Part of a small language model's weights: ALiBi.
MLP neurons of a small language model. Each row is named by its layer, matrix (gate and up: input weights) and neuron, and shows model dimensions 32-159. Each number is 50 + 15 x the weight over its row's rms, rounded and kept within 0 to 99. A neuron's up and down rows have the sign that makes its largest values positive.
After each neuron's rows, "fires in" lists the words (lower case) most often at its 100 highest values on Wikipedia text that the model never trained on; "fires after" lists the tokens most often just before its 100 highest values on Wikipedia text that the model never trained on.

L2.gate2402:47 40 35 42 41 48 45 41 50 52 43 49 41 67 72 37 55 73 42 43 55 36 54 61 50 31 55 52 74 70 68 49 73 32 61 50 47 41 58 62 59 30 67 83 36 07 58 73 65 64 35 43 66 43 46 15 38 32 50 51 58 94 62 09 23 64 89 36 20 62 45 33 48 66 22 42 32 66 42 41 43 61 88 67 47 22 13 41 28 32 46 51 52 76 42 47 43 45 58 57 84 26 35 39 48 30 58 54 64 58 49 60 56 47 50 52 54 38 51 43 53 60 32 43 51 66 62 52
L2.up2402:43 16 55 41 40 54 38 43 38 57 30 43 59 68 52 42 42 58 52 54 81 45 73 62 43 49 38 48 46 79 50 42 47 24 52 59 42 58 48 60 48 62 58 44 59 37 59 43 43 39 42 76 72 59 68 45 47 54 42 35 58 67 79 49 61 29 53 47 58 32 66 69 29 33 45 53 42 46 43 38 76 31 62 47 72 26 57 42 40 64 26 50 48 49 65 59 61 64 85 17 43 67 47 48 57 48 41 42 47 53 59 59 30 08 35 21 55 53 45 55 58 36 47 41 47 62 47 39
fires in: "s", "p", "d", "j", "r"
fires after: "."

L2.gate1968:23 31 73 64 46 68 39 47 52 40 72 59 74 58 32 45 40 56 60 39 67 40 76 69 61 41 40 70 61 21 44 37 50 47 64 43 46 59 52 36 59 63 43 72 33 38 54 54 42 58 40 49 59 59 75 45 45 54 40 64 41 51 59 73 65 64 66 49 68 11 63 57 26 60 75 20 75 67 51 49 57 58 60 56 00 69 43 62 51 67 33 56 38 58 99 31 40 40 67 53 42 53 36 35 47 61 39 49 37 54 51 55 56 28 40 40 51 44 73 67 57 45 67 40 56 60 49 34
L2.up1968:53 49 56 48 52 67 68 34 50 51 48 31 42 82 16 35 50 54 52 68 42 49 39 60 68 56 60 64 46 37 59 63 50 45 61 48 60 55 09 56 53 40 31 44 32 42 33 65 51 74 55 74 54 55 42 29 62 55 62 45 44 63 81 56 53 65 54 33 64 30 47 63 39 45 53 58 49 64 48 48 46 92 62 48 56 77 24 40 43 61 58 33 42 78 58 61 64 29 42 67 36 86 58 43 58 55 69 62 42 49 59 64 59 50 49 55 58 59 63 49 67 57 56 55 60 40 19 59
fires in: "on", "april", "march", "june", "16", "july"
fires after: " on", "On", ",", " born", " died"

L2.gate908:65 74 91 24 57 31 53 53 37 26 59 46 48 47 67 57 36 68 47 62 52 45 09 79 65 53 40 43 42 45 48 27 40 52 61 40 63 49 63 26 81 72 50 55 48 59 50 50 35 63 49 42 74 58 54 42 26 27 58 39 76 16 50 37 49 54 55 55 52 50 25 46 54 47 42 40 79 42 73 37 73 63 54 81 43 48 62 61 30 63 54 41 51 55 65 78 43 50 42 75 33 53 76 46 48 47 77 40 67 34 43 76 42 48 59 60 68 61 73 34 74 49 44 71 51 26 34 53
L2.up908:32 42 57 67 50 60 75 41 67 64 33 35 60 38 45 54 64 71 35 27 69 44 18 48 47 74 58 38 54 37 21 33 64 56 38 45 52 56 44 24 15 58 64 30 52 56 75 50 40 68 29 56 26 62 65 79 48 29 42 61 35 80 52 54 55 26 54 32 40 46 64 57 54 25 65 71 75 61 60 75 67 68 47 42 63 57 25 43 48 34 67 28 53 29 46 46 42 18 46 53 53 71 58 71 54 29 51 33 65 46 33 66 28 58 78 44 45 24 56 45 31 60 51 86 32 19 54 90
fires in: "the", "only", "it", "any"
fires after: " and", " the", ",", ";", " The", " is"

L2.gate1581:51 55 43 64 58 56 41 45 43 76 51 57 27 62 51 39 21 35 49 49 03 52 54 44 25 39 84 47 41 67 60 47 45 78 32 39 47 59 43 61 44 70 71 64 54 42 37 38 54 54 57 73 26 31 49 51 41 44 54 55 54 49 28 74 40 62 58 85 65 38 73 23 59 38 63 48 48 61 67 36 85 55 66 52 52 37 50 55 83 68 28 57 69 45 53 36 75 30 56 53 61 43 53 50 60 28 73 83 80 54 40 68 68 67 56 40 81 47 41 56 57 61 37 44 58 58 60 69
L2.up1581:75 44 61 68 54 53 52 16 43 49 50 62 35 72 54 57 58 58 14 56 14 76 42 43 41 39 26 31 46 39 48 82 61 77 53 64 34 57 55 56 42 37 64 56 49 47 60 39 59 45 51 42 52 56 45 43 62 37 55 53 58 49 75 46 59 54 70 45 36 45 57 20 59 38 46 44 42 58 60 18 68 54 47 56 55 50 43 34 70 46 65 61 55 53 36 80 11 69 49 48 84 43 59 61 58 37 24 27 44 39 48 58 42 85 54 28 68 30 61 51 72 46 40 75 60 22 48 27
fires in: "team", "band", "they", "club", "contract", "company"
fires after: " the", " his", " The", "s"

L2.gate2173:48 59 65 71 70 44 51 61 51 74 50 43 54 64 52 77 50 52 32 37 32 46 66 71 68 51 49 62 40 73 44 64 38 38 53 60 30 59 62 33 24 27 40 63 46 30 46 25 51 53 57 62 54 53 46 23 88 68 40 56 39 58 67 57 37 51 45 69 39 35 77 41 25 21 43 60 54 66 72 30 70 38 28 49 68 68 57 64 53 74 32 63 61 55 45 60 54 63 45 32 51 48 46 23 68 45 62 47 38 32 33 46 32 68 54 25 41 50 30 55 58 51 51 66 59 70 50 41
L2.up2173:24 67 53 77 29 37 43 35 55 51 47 57 70 31 15 55 54 51 28 49 54 59 36 59 55 65 51 55 70 45 28 36 67 46 64 42 60 43 62 50 10 24 51 40 42 15 50 47 49 47 29 60 72 25 54 56 66 57 59 86 50 73 47 66 51 53 36 66 85 43 86 71 47 44 33 38 63 50 68 59 29 40 29 47 32 43 56 41 54 61 75 94 82 64 42 52 46 46 45 48 56 57 18 59 50 35 41 47 44 50 47 36 75 36 41 47 49 48 51 56 74 56 50 52 35 57 37 55
fires in: "in", "of", "according", "for", "to"
fires after: ".", ",", " that", " when", " so", "\n"

L2.gate861:70 36 79 83 89 56 50 39 56 36 47 84 55 39 14 55 34 20 41 38 54 37 42 44 70 52 72 82 32 25 38 34 62 61 34 32 38 34 44 67 22 53 84 50 56 49 38 66 42 38 32 47 27 47 32 29 39 52 40 40 49 33 53 47 54 63 54 62 47 52 52 50 58 50 58 49 62 49 81 48 64 84 26 49 35 55 54 51 55 35 56 61 69 62 40 58 28 41 50 31 69 44 38 58 44 61 48 47 49 54 38 53 57 59 31 62 26 56 70 55 53 64 64 44 51 54 72 70
L2.up861:42 24 60 62 71 62 37 46 43 42 69 45 41 33 43 59 46 42 49 47 55 20 52 44 51 72 81 33 43 57 33 47 53 56 41 30 35 32 39 25 44 51 62 42 49 54 47 67 56 48 41 59 52 60 53 57 48 39 49 48 36 68 67 74 34 61 87 44 44 46 64 47 40 33 86 60 49 30 66 39 20 57 52 46 38 42 54 67 27 65 60 35 14 51 29 51 33 56 45 60 35 56 39 71 72 57 40 60 60 31 44 71 60 57 42 63 55 52 27 46 42 45 71 96 51 60 34 36
fires in: "in"
fires after: "\n", ".", " (", ","

L2.gate762:62 40 42 30 61 61 61 26 27 61 61 56 54 54 59 46 70 61 46 18 54 48 37 40 80 37 51 15 57 32 80 45 55 55 53 51 57 58 26 55 30 41 85 74 49 45 40 39 33 84 65 45 45 42 59 43 53 36 44 45 59 25 41 39 25 60 42 63 41 39 53 42 33 99 71 61 72 43 76 55 48 63 23 43 56 50 28 37 46 49 51 74 67 67 25 63 72 46 52 35 70 40 43 84 51 45 31 53 61 75 49 71 61 26 49 84 40 34 58 47 55 38 46 22 49 59 53 43
L2.up762:36 63 42 76 60 33 54 49 67 53 46 26 54 42 52 39 45 64 57 37 62 14 70 62 57 42 36 44 51 41 66 63 54 57 82 58 53 48 51 31 60 45 70 39 36 59 70 66 36 75 32 52 51 36 87 51 47 65 42 51 67 36 41 45 81 23 24 42 71 37 64 48 27 75 46 58 31 45 53 39 57 51 37 70 56 51 38 35 26 26 37 61 07 43 40 32 86 65 43 36 71 69 33 76 49 51 57 51 52 52 46 67 54 30 22 55 52 57 64 52 53 30 55 60 40 42 63 46
fires in: "with", "and"
fires after: ",", "."

L2.gate2308:57 49 59 32 65 70 59 70 46 54 59 66 41 51 32 49 33 77 52 12 18 61 40 27 51 32 61 42 47 59 66 28 63 63 55 76 58 63 60 60 50 66 61 43 61 50 37 69 49 60 29 67 49 53 61 41 72 48 71 45 61 37 70 76 78 54 45 45 48 75 26 38 52 57 32 33 59 39 57 77 57 61 46 50 57 60 62 42 67 56 57 44 47 49 43 49 42 37 51 30 31 44 45 47 38 74 66 54 67 64 72 58 20 50 23 47 66 55 22 82 57 43 53 68 24 66 56 41
L2.up2308:27 30 37 38 34 19 58 65 47 55 51 18 27 39 61 67 45 42 64 42 37 55 71 73 22 60 59 65 54 47 74 36 52 47 24 48 50 59 57 48 81 62 27 43 34 27 84 47 46 45 64 25 56 46 56 39 60 28 59 83 42 38 45 43 64 35 88 69 56 56 47 50 41 68 46 46 72 45 34 48 40 52 40 59 49 58 46 29 57 38 56 61 56 42 61 38 40 51 38 32 60 49 53 60 45 39 42 38 42 11 27 56 42 57 35 41 53 44 28 49 55 54 53 57 61 04 39 75
fires in: "the", "a", "more", "his"
fires after: ",", " that", " which", " When", " if"

L2.gate1229:39 45 49 68 52 59 44 56 25 60 65 51 07 57 69 58 46 58 34 69 53 31 74 64 61 60 38 36 41 53 35 48 48 61 52 49 69 32 46 65 65 32 48 59 39 71 30 38 31 46 56 44 28 45 52 35 62 45 55 49 64 71 60 99 25 59 23 46 72 55 53 67 72 58 66 68 49 66 49 36 64 49 76 57 62 34 59 46 57 32 54 44 35 70 52 37 36 52 55 53 60 70 60 37 56 34 52 44 65 55 61 53 68 37 75 35 53 49 58 60 52 57 51 42 21 63 48 52
L2.up1229:57 29 67 69 63 53 47 35 63 41 49 61 31 51 33 31 51 63 29 56 57 13 37 35 60 69 38 54 39 29 39 25 47 44 69 67 58 58 50 55 17 39 28 74 37 32 47 43 35 58 34 28 52 52 62 54 68 50 13 72 47 76 10 72 50 47 45 28 63 54 55 65 34 54 44 28 51 41 45 55 32 39 41 47 70 13 62 43 34 63 61 30 61 65 71 59 24 33 62 67 53 38 50 76 52 48 33 31 25 43 40 35 64 66 42 73 25 42 50 55 38 29 61 44 42 22 44 78
fires in: "s"
fires after: ".", "'", "\n", ",", " of"

L2.gate544:46 54 40 28 36 30 32 22 58 68 49 42 39 57 51 42 33 53 29 40 45 45 27 66 43 48 60 52 25 43 42 28 51 65 34 45 72 73 35 53 78 46 50 57 60 31 57 46 44 56 57 30 45 69 52 33 69 51 63 52 53 57 64 45 51 38 61 43 51 67 36 49 41 61 56 23 63 39 39 63 56 48 46 68 19 62 42 79 55 45 46 43 76 63 63 61 62 38 46 57 55 31 60 60 44 56 45 56 65 84 32 48 32 63 37 49 40 47 55 93 55 54 35 87 64 77 78 33
L2.up544:57 53 35 58 52 56 50 49 68 68 52 54 44 30 35 70 19 34 20 66 56 45 48 50 45 62 60 67 46 26 46 33 52 31 54 47 27 69 76 32 62 62 43 84 26 15 58 58 37 59 55 42 59 35 54 47 42 63 20 58 47 71 39 43 41 22 45 46 38 58 47 83 62 28 38 51 81 44 36 14 32 39 62 59 49 56 17 47 80 53 52 47 34 27 52 52 60 37 69 81 52 36 74 66 56 59 42 38 48 64 40 40 40 47 61 52 56 74 89 44 58 57 40 66 47 73 72 57
fires in: "its", "s", "most", "then"
fires after: "'", " to", "s", " his", " its", " from"

L2.gate2414:38 50 40 54 60 42 80 66 54 49 28 41 21 46 73 82 44 45 17 42 46 47 23 29 45 71 46 66 39 39 69 53 69 50 76 73 39 22 21 46 36 42 34 64 58 57 52 42 14 48 35 26 42 16 51 65 49 56 56 49 52 23 49 31 67 67 37 54 67 47 47 56 65 43 75 62 35 30 68 45 47 51 52 48 27 54 59 36 39 52 31 71 58 73 22 68 46 56 38 23 33 74 50 52 35 70 49 54 57 40 93 70 17 53 72 62 48 54 14 68 41 30 50 40 73 44 44 26
L2.up2414:38 67 58 31 75 12 60 63 36 33 24 57 37 36 45 44 40 53 52 48 61 71 33 34 76 76 44 67 32 23 70 46 50 63 76 38 80 37 45 47 51 31 42 55 31 60 53 33 15 41 55 38 69 41 45 58 23 40 41 61 48 61 51 22 18 70 58 17 64 35 42 67 44 50 76 60 40 51 51 37 45 72 72 42 39 62 08 38 53 54 49 74 58 74 31 22 52 69 38 40 32 63 61 54 77 61 35 54 38 20 32 72 34 64 52 81 25 42 62 64 46 30 43 47 33 49 51 36
fires in: "and", "as", "since"
fires after: ",", "\n"

L2.gate2627:44 29 58 42 40 36 43 69 57 53 43 64 70 61 82 73 56 51 35 62 24 30 47 50 52 63 58 53 56 60 48 38 51 60 57 38 22 36 32 70 49 54 56 48 46 41 61 66 20 73 56 40 46 39 45 31 66 55 83 52 29 63 58 53 54 36 52 33 56 52 75 34 45 46 47 48 50 50 47 36 69 77 53 72 28 46 35 31 63 49 40 42 56 33 47 48 55 64 53 46 39 72 43 44 32 63 37 75 23 20 46 41 43 51 11 54 36 38 55 70 55 53 38 44 54 60 35 43
L2.up2627:35 39 58 56 43 48 39 53 62 44 46 61 56 35 38 85 50 46 32 53 75 42 49 62 62 58 24 44 43 35 48 58 49 63 74 62 67 31 59 21 64 69 67 52 41 38 58 56 42 32 46 51 23 19 32 54 43 50 60 52 40 55 67 70 36 34 41 65 66 43 51 42 53 40 41 46 32 72 20 48 45 57 48 39 46 44 45 47 70 31 27 40 49 43 42 10 12 60 32 45 59 69 55 44 31 55 44 47 41 49 28 28 57 45 46 57 46 33 42 79 45 51 37 65 55 51 55 48
fires in: "as", "from", "while", "or", "and"
fires after: ",", " well", " and"

L2.gate1235:27 48 49 27 59 46 54 62 35 64 44 37 37 75 52 42 31 59 19 58 67 31 46 45 37 55 32 31 38 33 20 48 54 28 37 27 49 79 57 73 54 31 71 42 64 22 69 63 39 51 64 57 47 51 65 58 32 41 41 40 26 27 41 42 26 38 65 51 47 26 32 50 53 43 59 39 46 27 32 41 50 58 60 59 49 52 30 17 34 38 38 40 54 56 52 69 39 69 70 65 38 73 28 47 56 34 46 42 94 45 40 49 49 63 47 57 26 43 47 50 36 54 52 37 54 42 50 44
L2.up1235:53 55 41 58 39 51 63 63 46 51 37 37 50 48 50 52 58 52 35 76 37 35 63 36 78 37 37 41 51 44 35 36 55 76 66 41 40 42 51 25 28 51 68 51 14 61 39 71 60 52 68 67 44 86 66 48 03 60 45 69 63 53 55 46 54 69 51 59 53 42 57 78 73 33 65 42 45 61 61 42 44 47 48 56 06 62 40 45 34 47 49 57 82 24 57 52 39 38 65 48 26 69 30 52 60 26 27 57 55 81 45 37 47 68 38 62 45 56 45 45 38 73 36 71 37 70 43 46
fires in: "been", "be", "appointed", "being"
fires after: " has", " was", " had", " to", " have"

L2.gate143:75 64 53 71 67 58 41 65 34 45 30 35 44 40 73 59 36 14 50 55 59 53 40 49 58 49 62 51 56 16 43 64 49 52 55 35 25 66 30 57 55 64 56 44 48 78 84 70 36 53 42 64 66 74 45 41 52 63 46 39 47 55 64 33 42 65 58 49 53 50 55 56 59 48 55 74 40 55 48 57 58 67 24 41 32 48 62 67 60 44 27 70 77 49 58 63 35 46 52 77 71 75 40 52 71 46 27 53 52 25 54 39 66 42 75 44 52 42 58 59 31 48 52 64 41 58 59 48
L2.up143:83 42 58 55 71 47 38 31 11 42 49 62 61 38 46 41 56 41 42 64 40 58 25 40 72 40 59 33 38 35 30 56 57 37 41 57 42 52 22 40 17 61 57 44 77 51 62 63 54 52 42 57 59 65 69 53 12 37 47 46 39 37 34 61 45 64 58 62 25 41 61 41 76 60 42 87 48 57 49 49 53 71 48 39 35 40 36 42 26 48 26 67 60 33 37 75 37 65 42 55 48 83 16 50 67 39 28 64 52 57 69 31 81 48 47 50 68 53 38 56 61 52 30 67 51 76 69 65
fires in: "a", "of", "an", "first"
fires after: " is", " the", ",", " was", " one", "Species"

L2.gate1493:38 31 47 51 71 84 43 39 33 33 38 44 37 55 61 50 62 26 73 87 52 39 47 44 26 35 67 38 66 56 43 20 48 57 59 42 55 37 36 70 50 55 45 03 44 22 39 38 41 67 32 49 61 56 57 70 57 41 35 56 86 42 36 42 36 53 43 61 62 77 43 61 44 52 41 49 70 26 43 62 57 38 61 60 51 39 55 62 48 38 47 46 49 40 59 78 52 37 73 52 65 56 47 36 81 56 50 46 48 37 37 57 33 37 42 57 50 46 42 60 50 36 45 77 73 54 22 55
L2.up1493:53 55 44 54 38 36 50 65 24 55 43 30 35 48 57 75 47 49 67 59 47 46 53 56 62 56 44 60 32 38 51 53 49 60 59 37 66 49 35 27 50 50 57 68 50 67 54 51 60 48 49 48 62 60 48 47 60 51 66 68 57 65 58 69 34 59 53 75 72 49 58 62 44 55 32 43 58 27 44 66 47 37 39 63 28 43 55 45 59 65 69 40 36 48 55 68 73 37 64 84 45 41 48 34 31 57 50 32 41 54 48 68 49 64 22 28 57 56 20 44 82 62 78 66 42 49 40 44
fires in: "may", "november", "january", "december", "late"
fires after: "In", " in", " In"

L2.gate308:50 49 41 31 27 54 45 78 66 69 33 43 50 53 47 71 35 43 57 29 43 72 54 46 57 37 66 70 29 52 38 43 32 63 37 42 53 13 33 45 31 57 57 42 48 69 45 31 72 48 41 82 46 54 56 49 39 57 49 55 51 30 59 43 72 49 36 25 28 56 54 43 44 56 67 50 49 25 39 49 45 27 36 43 45 43 55 47 47 35 33 50 58 46 46 56 45 72 32 40 58 46 39 32 42 51 71 38 70 49 65 29 34 69 74 61 80 50 40 66 60 52 81 53 41 47 43 34
L2.up308:48 36 60 62 72 58 32 67 60 46 50 43 45 45 33 77 37 30 61 16 65 73 56 48 47 20 72 53 77 48 56 60 22 45 25 44 35 33 64 49 37 60 27 46 74 42 51 43 77 41 35 65 55 44 53 37 49 35 51 66 35 48 56 47 70 49 42 29 55 58 47 51 51 55 35 70 47 17 49 51 25 63 42 55 50 37 39 37 66 40 39 35 68 35 43 40 42 50 10 58 57 51 85 81 43 42 85 15 57 43 58 49 39 57 73 37 53 47 29 65 54 38 34 46 57 45 48 61
fires in: "this", "it", "following", "song", "same", "effectively"
fires after: ".", " the", " The", "\n", ",", " that"

L2.gate1133:38 42 56 36 72 35 39 16 66 61 53 50 87 41 58 36 53 59 45 45 72 57 70 52 55 80 41 77 52 65 61 40 44 55 41 60 16 25 41 34 91 39 44 55 55 59 50 58 86 97 58 50 43 40 52 40 42 60 45 33 61 42 45 45 61 42 74 38 63 42 65 53 62 72 52 60 34 79 64 44 34 53 55 43 67 47 26 39 20 79 34 64 63 57 71 40 43 69 47 50 46 56 30 63 54 30 64 57 64 28 49 45 67 55 67 60 36 65 48 11 46 47 48 44 74 41 27 55
L2.up1133:38 67 39 52 65 44 70 37 64 55 56 66 46 42 14 34 48 42 38 57 52 56 58 39 32 64 59 59 43 59 62 60 40 54 59 45 34 67 41 63 70 71 63 55 43 69 55 56 48 44 20 48 62 19 66 59 33 53 65 57 37 54 69 54 62 55 34 41 33 59 38 74 35 48 46 49 52 34 72 36 88 00 62 36 66 33 54 64 15 13 46 66 75 41 55 53 59 46 60 28 59 53 44 30 60 51 41 73 29 56 62 40 23 51 45 47 61 61 40 46 46 64 60 27 40 46 49 26
fires in: "of", "one", "considered", "as", "named", "the"
fires after: " is", " one", " was", " of", " described", " One"

L2.gate2291:42 63 58 69 55 58 41 45 11 58 50 34 59 80 43 60 52 49 61 42 54 23 60 37 57 77 53 65 76 46 60 31 67 70 30 48 54 45 40 35 69 63 88 28 69 15 67 85 56 44 44 19 57 74 51 32 47 53 38 36 69 54 52 58 47 09 29 43 53 29 50 63 37 55 51 59 60 55 47 49 42 19 40 63 60 76 66 69 53 53 58 26 45 59 46 73 31 44 65 34 45 71 22 39 32 61 45 40 34 82 38 44 13 45 46 41 61 54 35 38 55 67 47 59 64 72 71 33
L2.up2291:53 49 53 42 66 58 40 24 54 47 50 82 32 58 93 48 48 53 68 39 53 24 45 60 66 57 62 55 67 45 70 45 66 43 32 64 42 65 46 52 51 65 66 66 70 72 50 48 60 48 45 59 39 43 61 51 45 52 45 41 54 76 51 74 57 27 41 53 59 40 57 60 44 35 68 41 29 66 39 28 68 46 52 54 59 59 66 56 35 39 50 87 80 27 27 65 51 52 73 60 72 60 41 50 43 34 35 33 50 62 56 35 60 60 49 34 36 73 60 54 54 62 12 74 78 51 39 65
fires in: "most", "of", "leading", "as", "chief", "considered"
fires after: " the", " one", " a", "s", " is", " was"

L2.gate1357:33 55 46 53 79 59 73 61 61 78 80 49 77 46 54 42 35 52 45 48 53 50 57 67 83 52 36 50 49 22 79 63 59 45 98 42 80 29 13 52 37 58 57 59 49 57 36 51 42 54 57 50 33 45 50 39 74 04 43 41 34 75 66 48 38 42 55 40 42 66 66 37 46 53 45 53 46 32 38 65 55 63 32 56 55 71 59 33 47 49 44 62 35 57 44 64 48 81 44 40 62 96 57 54 51 57 69 52 32 59 41 53 74 54 56 61 59 38 57 54 65 51 57 67 75 59 46 66
L2.up1357:32 78 43 34 39 62 56 47 75 26 28 22 58 53 69 53 57 56 57 56 26 61 19 25 38 56 81 45 57 32 38 74 32 66 73 47 39 81 39 41 37 67 49 62 30 23 53 64 66 71 54 33 84 64 29 33 73 63 36 24 45 76 37 29 52 41 72 43 28 43 28 41 55 53 64 57 53 57 54 51 43 59 50 50 45 20 53 55 42 59 59 61 51 64 68 46 56 68 63 66 64 34 62 54 42 34 60 52 47 62 55 29 46 62 36 40 46 44 40 63 80 75 40 67 80 46 48 35
fires in: "a", "both", "well", "the", "together", "and"
fires after: ",", " as", "."

L2.gate642:55 53 41 35 55 59 49 48 17 37 33 48 49 50 60 35 51 62 47 43 51 44 62 62 54 27 74 22 38 36 57 45 85 62 57 35 26 35 77 43 50 69 71 49 47 50 74 37 45 61 37 67 38 43 30 30 71 52 62 96 54 72 72 59 46 34 51 58 37 37 53 86 21 60 33 43 81 85 41 51 61 65 68 55 53 57 51 52 41 39 69 74 73 53 27 31 46 59 66 44 34 64 31 57 36 56 26 64 56 48 50 60 36 72 45 32 34 63 37 39 60 37 50 67 58 55 46 68
L2.up642:62 49 67 78 81 27 42 58 54 42 33 67 53 47 38 63 53 51 87 37 33 60 60 58 28 31 50 36 50 53 74 21 49 66 15 45 75 56 27 56 27 56 74 44 57 85 66 70 32 51 51 07 58 53 36 94 71 49 55 41 33 41 44 50 49 41 53 51 44 81 56 39 50 73 37 48 42 48 69 60 86 76 61 49 57 81 45 25 26 66 46 56 43 42 51 61 44 31 66 60 53 61 56 53 74 30 34 37 67 53 46 82 53 44 05 71 83 29 48 86 65 54 55 89 53 67 51 57
fires in: "of", "a", "one", "died", "the"
fires after: " was", " one", " became", " been"

L2.gate942:56 46 36 73 73 58 54 43 61 52 73 51 24 25 83 36 51 35 53 57 37 32 44 56 41 31 34 55 45 54 37 60 47 64 37 61 37 57 61 48 59 49 65 62 58 67 47 71 59 40 48 44 86 80 48 40 47 36 36 51 46 48 64 47 23 32 22 64 63 40 40 58 52 58 40 65 30 56 44 64 69 84 62 59 38 89 45 44 64 33 43 34 55 36 31 41 52 33 47 67 35 57 60 51 74 77 53 49 52 72 58 46 62 18 27 33 57 49 52 69 32 30 68 51 50 51 50 78
L2.up942:62 58 63 36 31 36 51 15 27 51 65 31 32 62 50 47 44 48 32 45 73 34 25 82 65 25 62 47 36 43 26 37 74 35 69 54 56 45 50 54 48 45 59 50 36 95 39 42 48 43 40 70 35 50 26 31 23 66 38 39 52 79 42 39 72 32 47 37 46 51 44 40 73 32 59 34 56 62 15 56 46 46 84 40 49 62 43 57 46 32 37 50 43 46 47 52 74 79 70 31 61 66 52 43 27 68 35 34 35 48 44 40 35 38 64 47 38 33 49 43 78 59 22 30 55 51 22 77
fires in: "later", "now", "1998", "2000"
fires after: " (", " the", " is", " a", ",", " was"

L2.gate2502:61 51 66 69 69 48 60 63 53 47 76 46 50 73 29 28 62 48 54 28 58 64 49 53 36 55 58 51 43 74 70 53 41 39 53 36 26 53 30 56 66 55 44 71 54 53 65 56 47 40 38 60 41 34 44 29 52 45 34 55 53 71 57 42 39 50 47 29 41 60 83 00 14 74 46 50 56 70 65 32 61 63 59 45 47 51 49 48 40 58 57 47 39 52 60 48 57 51 37 46 73 66 67 50 47 42 39 66 60 45 73 30 49 46 43 57 55 67 70 37 80 45 34 42 29 39 60 29
L2.up2502:80 43 54 23 58 42 56 45 36 53 54 54 60 61 59 33 33 27 36 55 25 44 30 58 47 55 75 59 49 82 41 85 58 51 55 28 41 65 54 51 61 55 72 45 50 39 23 30 63 48 78 31 32 50 70 43 33 32 36 37 45 34 53 48 38 52 64 37 48 54 80 39 56 32 73 46 61 48 36 62 33 49 43 71 48 48 49 59 78 63 49 34 48 32 48 66 55 39 70 42 65 30 31 39 60 61 63 57 65 63 47 80 47 65 56 65 42 77 52 45 45 38 54 61 30 44 46 71
fires in: "club", "team", "company", "or", "well", "place"
fires after: " the", " The", "The", " a", " as"